MLP neurons of a small language model. Each row is named by its layer, matrix (up: input weights) and neuron, and shows model dimensions 144-239. Each number is 128 + 24 x the weight over its row's rms, rounded and kept within 0 to 255.
A block is one neuron, or neurons of one layer that tend to fire together. Before each block is what it responds to, as a language model described it from the Wikipedia text at the highest values.

Description: Mid-word subword fragments
L12.up291 [153 102 121 121 159  94 106 117  99 183 183  78 129 105 116 110 139 133 127 132 153 119 138 119 127 107 140 149 160 130 179 123 122 126 157 152 137 111 153 145 100 127 158 131 112 130 102 132 162 103 145 141 145 114 129 165 129 153 120 107 100 150 125 126 119 160 167 113 140 116 142 117 123 142 138 129 119 116 130 202 100 144  91 114 138 100 162  94 148 106 130 105 129 158 151 118]
L12.up367 [ 90 121 130 175 136 121 113 129 123 146 135 117 119 129 127 126 154 145 127 129 158 110 119 131  74  89 106 116 132  70 113 170 109 138 137 100 118 146 176 130 123 171 147 131 142  88 139 133 135  74 113 140 123 131 125 149 112 139 136 110 112 135 104  98  77 122 140 124 125 113 190 102 117 146 121 136 126 106 108 120 120 127 110  87  90 172 158 136 155  98 136 161  81 143 112 100]
L12.up542 [135 131 135 144 120 162 119  99 147 124 132 142 134 148 170 123 120 114 123 115 165 127 127 106 100 142 135 141 126 166  90  90  68 118 111 163 111 109 102 127 161 125 122 174 143 145  95 117 156 133 151 142 186 109 165 149 128 121 137 148 106 134 115 140 146  86  92 158 139 156 139 112 126 127  94 171 132  83 141 137 146 142 138  93 148 157 134 156 143 112 115  95 169  95 138 162]
L12.up856 [158 145 113 119 108 112 108 147 133 101 129 164 131 126 122 130 116 116 105 137 100 110 148 154 123  88 138 160 111 145 103 118 121 165 132 135 179 125 113 140 127 152 115 132 120 121  82 133 123 133 144 161 107 120 178 119 129 118 120 135 114 105  94 120 165 151 107 111 165 140 158 124 107 159 146 115 147 137 129 158 144 137 137 131 110 151 148 142 136 149 179 148 122 133 154 112]

Description: Noun-completing suffix pieces
L12.up206 [173 154 139 153 118 127 110 115 141 112 157 125 129 128 151 120 119 150 178 164 118 175  98 131  93  93 114 121  98 151 125 149 101 145  83 123 126 108 120 136 135 117 106 120 104 141 151  81 110 120 111 122 116 141 109  88 111 135 157 131 139 197  99 103 161 113 146  78 115 120 128 138 157 146 144 119 130 192 139 147 155 135 118 138 139 130 123 123  91 148 113 143  74  93 134 131]
L12.up713 [124 129 147 156 163 133 114 116 125 135 133 107 135 149 130 137 101 128 138 151  72 100 136 134 126 117 139 162 135 105 104 123 122 131 120 115  85 117 134 101 133 177 160 151 106  93 180 128 194 181 108 133  96 136 155 105 110 146 142 116 141 145 149 132  88 130 105 134 138 147 135 140 135 134 158 127 131 144 129 132  77 123  80 126 131 155 145 136 124 140 115 100  77  83 123 113]
L12.up801 [181 110 103 152 112 145 118 123 169  74 140 117 115 116 102 131 157 147 129 103 123 104 113 125 125 104 120 132 134 154 128 135 173 146 160 119 140 136 178 109 154 129  76  98 111 172  91 116 133 102 151 105  75 138 105 136 132 148 112 183 119 131 143 123 138 101 149 125 167 129 100 135 119 132 111 129  74 114 128 152 152 109 124 124 146 145 104 155 124 142  90 130 139 111 163 168]
L12.up1021 [135 121 101 185 106 132 161 104 156 146 111  97 145 167 143 105 154 133 110 105 105 130 137  98 121 122 172 147 123 134 132 144 171 125 153 102 155 126 138 127 125 134 148 149 145 150 144 129 150 151 135 106 119 142  99  70 134  69  94 111 159 121 119 143 138  88 129 105 173 162 105 152 119 126 127 125  87 182 118 125 115 129 123 103 160  89  98 121  88 153 121 168  90 101 160  99]

Description: Noun-completing suffix pieces
L3.up254 [ 79 118 132 128 135 121 121 113 133 134 144  77 143 129 126 116 123 120 119 170 127 138 138  95  85 112 131 154 184 106 106 143 105 150 132  92 167 135  96 158 130 132 128  92 157 136 111 162 195 130 117 131 156 131 117 141 135 105 158  92 155 152 142 110 130 105  84 134 141 127 165 156  98 141 142 162 140 145  84 107 146 141 129 145  67 101 135 121  91 140 146  99  65 147 106 139]
L3.up464 [163 135 127 147 120 131 166 121 115 102 122 138 143 139  91 161 159 110 152 118 138 121 140 136 131 134 105 128 113 111 159 127 100 162 124 116 168 116 162  96 195 139 135 109 107 112  89 127 127 134 189 123 172 111 159 117 169  91 124 112 155 117 134 176 136 172 106 116 159 116 139 130 117 129 147 149 143 136 125 130 137 104 109  96 120 165 102 148 109 104 142 125 126 108 125 119]
L3.up584 [121 145 115 144  91 159 133 118 135 148 188  84 130 126 140 123 155 120 145 139 119 122 135 136 141  59 116 167 141  95 110 134 119 155 165 109  93 114 136  81 121 162 106 129 135  83 165 105 173 118 108 104 128 144 104 155 153 107  88 152  71 136 149 156  78 146 111 132 171 135 107 149 124 121 113 142 146 127  93 155  87 108 154  85 146 125  82  75 150  93 130 105 110  78 104 116]
L3.up960 [107 115 127 140 149 144 157 117 141  99 130 131 129 124  78 158 185 127 150 147 136 144 105 156 123 102 138 126  97 160  98 143 125 141 115 127 136 107 125 131 180 126 128  67 132 119 167 126 172 119 133 122 129 124  94 109 126 126 164 125 103  92 120 138 175 144 128 134 144 116  94 136 105 144 142 120 205 104 126 124 124  97 112 148 169 104 121 127 102 156 143 142 111 102 132 108]

Description: Word-completing ordinals
L3.up246 [109 150  90  97  99 125 130 149 136 147 119 105 123 163 132 123 123 111 157 135 136 155 126 135 156 135  95 140 142 187 119 123  76 177 131  87 117 113 149 153 103  88 177 130 119 135 144 119 122 116 134 169 123 135 130 124 142 157 184  91 112 140 121 121 153 143 106 136 143 163 100 121 119 111  94 158 139 109 121  76 108  97 118  93 109  88 142 101 145 128 144 128  62 133 128 101]
L3.up598 [112 152 138  88 152  95 127 156 125 133 142 130 123 161 113 134 160 122 209 115 135 144 119 142 110 132 126 155 121 155 151  72 145 129 103 133 139 135 116 119 109 150 144 124 167 135 107 111 130 103 135 118 129  99 148 127 136 154 137 142 105 110 110  99 113 153  82 140 159 123 111 124  95 117 128 138 164  98 136 101 120  78 118  94 181 144 106 136 138 111 117 153 108 126  96 163]
L3.up746 [104 155 106 128 131 162 143 107 145 165  97 125 140 118 182 154 166 140 143  75 165 114 129 122 112 131 153 127 135 123 113 158  93 113 177 125  92 151 124 114  98  75 137 122 131 116 113 182 151 118 129 157 154 125 132 130 138 188 127 125 120 122 110 138 127 143 130 138 131  85 174 129 100 136  99 143 147 121 127 108 156 134  92 113 166 162 145 102  79 159 131 115 158 135 106 123]
L3.up879 [ 94 144 118 144 128 119  85 120 128 135 155 162 131 143 107 155 150  71 159 127 153 140 136 110  82 114 152 158  98 117 124 142  96 136 120 125 101 121  98  98 110  99 150 135 112 147 149 176  82 114 162 128 129 153 111 130 120 134 140  76 137 115 128 118 135 157 105 143 105 134  72 138 129 152 140 117 164 163 124 151 136 109 110 102 149 126 122 150 147 133 177 108 106 197 111 127]

Description: Mid-phrase word completions
L10.up419 [126 133 124 137 115 117 109 165 127 135 128 157 153 141 150 160 127 144 146 103 113 115 131 168  85  93 107 136 122 106 139 160  66 122 143 145  77  87 106 122 116 146 105 165 124 120 137 111 114 130 137 102 106 144 151 148 127 136 177 132 111 152 146  82 105 131 114 123 153 127 124 108 133 137 103 159 171 185  88 116 141 137 100  99 103 103 145 113 124  90 156 136 124 150 134 124]

Description: Prenominal modifier word-end
L12.up30 [123 151 148  90 129 117 113  99 130 152 124 100 114 134 137 131 150 112 144 123 115 117 140 114 147 101 126 123 103 107 127 125 137  84 167 141 118 128 149 123 139 141 131 131 141  80 156 141 156 147 165 169 132 134 124 154 126 150 125 162 132 133 133 138 164 117 158 145 135 161 126 112 133 129 129 140 120 157 142 142 139 127 126 117 112  85 133 133 110 119 115 111  72 169 108  86]
L12.up381 [117 142 144 120 139 136 174 105 147 160 144  96 131 162 126 109 118 132 145 112 147 124 115 141 113 152 156 118  93 132 118 108 164 118 137 110 134 102 152 141 141 118 116 153 101  86 179 151 150  84 108 108 103 172 143 153 184 116 104 136  76 115 182 112 106 127 146 148 165 163 135  93 118 112 132 147 140 107 173 153 112 161 121 149 152 132 127  95 143 130 121 142 125 156 120 103]
L12.up864 [127 107 134 170 126 182  99 116 135 149 131 145 112 157 122 112 162 132 148 154 154 143 162 113 167  77 145 119 142 142 139 101 139 128 138 137  90 118  88 121 112 155 104  90 131 135 137 106 168 105 145 104 146 129 141 139 125 164 141 122 121 111 127 118 151 125 120 106 113 164 111  90 138 140 149 162  86 173 142 127 165 103 112 158 129 154 158 133  82 131 134 145  92 157  99 165]
L12.up1001 [132 185 130 144 183 125 124 119 105 156 132 113 134 155 116 123 135 136 160 112 121 109 133 105 133 110  98 112 141 165 117 142 148 142 124 122 112 121 109 114 115 165 133 108 109 124 141 100 125  99 122  91 105 158 169 158 163 172  93 148 113 159 160 134 141 125 103 125 161 162 157 137 116 142  93 110 115 110 122 127 147 136 114 129 114 125 120  74 119 152  86 129 164 122 144  98]

Description: Mid-word stem fragments
L10.up779 [112 116 145 136  98 101 114 153 125 127 160  93 173  99 129  98  97 142 156 135 159 136 121 129  40 162 139 110 127 131 107 150 136  73 121 119 171 111 104  84 125 137 142 125 134 163 126 123 135 126 129 133 127 111 142 117 141 113 104 138 112  91 127 135 114 119 149 122 165 124 154 117 103 128 183 115  97 111  79  88 151 146 121 116 145 138 130 140 148 146 152 152 156 124 131 158]

Description: Mid-word subword continuations
L3.up30 [134 157 144 102 159 109 143  87 139 104 127 111 128 145  99 141 127 115 137 156 127 117 150 159  92 138 136 155 114 116 137  78 136 139  95 149 120 156 129 136 115 158 112 151 157 135 107 126 168 155  93 126 118  93 141 166 118 151 121 142 136 106 151 113  88 124 144 124 108 111 108 107 129  94 186 155 174  94 152 132 154 133 150 114 146  96 122 166 131 162 121 128 159 136 140 137]
L3.up472 [100 144 138 176 158 118  95 143 111 140 102 102 117 149 145  99  83 163 141 148 123 132 104 152 119 129 110 166 127 135 115 112 124 159 170 109 134 104 130 145 121 157 110 127 154 112  93 127 134 155 149 125 123 105 131 135  83 140 175  70 131 154  92 140 135 109  72 159 120  72 100 122 158 110 162 135 158 155  89 170 140 130  98 131 113 146 126 140 125 150 132 129 207 150 172 186]
L3.up478 [165 113 128 123 176 116 122 145 141 121 161 153  66 165 130  78 143  82 109 162 139 142 133 167 130 121 146 176 148 140 125 133  93 127 107 121 118 125 137 139 102 149 115 139 149 128  96 104 140 127 134 161 138  85 151 119 135 163 118 129 165 144 130 103  92 121 123  95 161 113 118 102 102 107 144 135 121 131 174 103 168 140 148 113 129 156 133 123 150  98 115 121 157  89 138 110]
L3.up660 [161 173 101 137 121  97 118 148 135 144  77 110 132 130 131 170 135 155 156 138 168 145 125 139 115 122 124 147 120 146 118 122 104 109 116 138  96 116 103 105  85 128  78 134 125 124 118 149 105 133 119 152 145 156 149  95 171 120 125 152 127 132 115  82  97  96 132 111 168 165 102 124  95 127 140 167 131 128 144 116 120 114 131 150  97 143  96 128 179 116 127 159 147 142 127 117]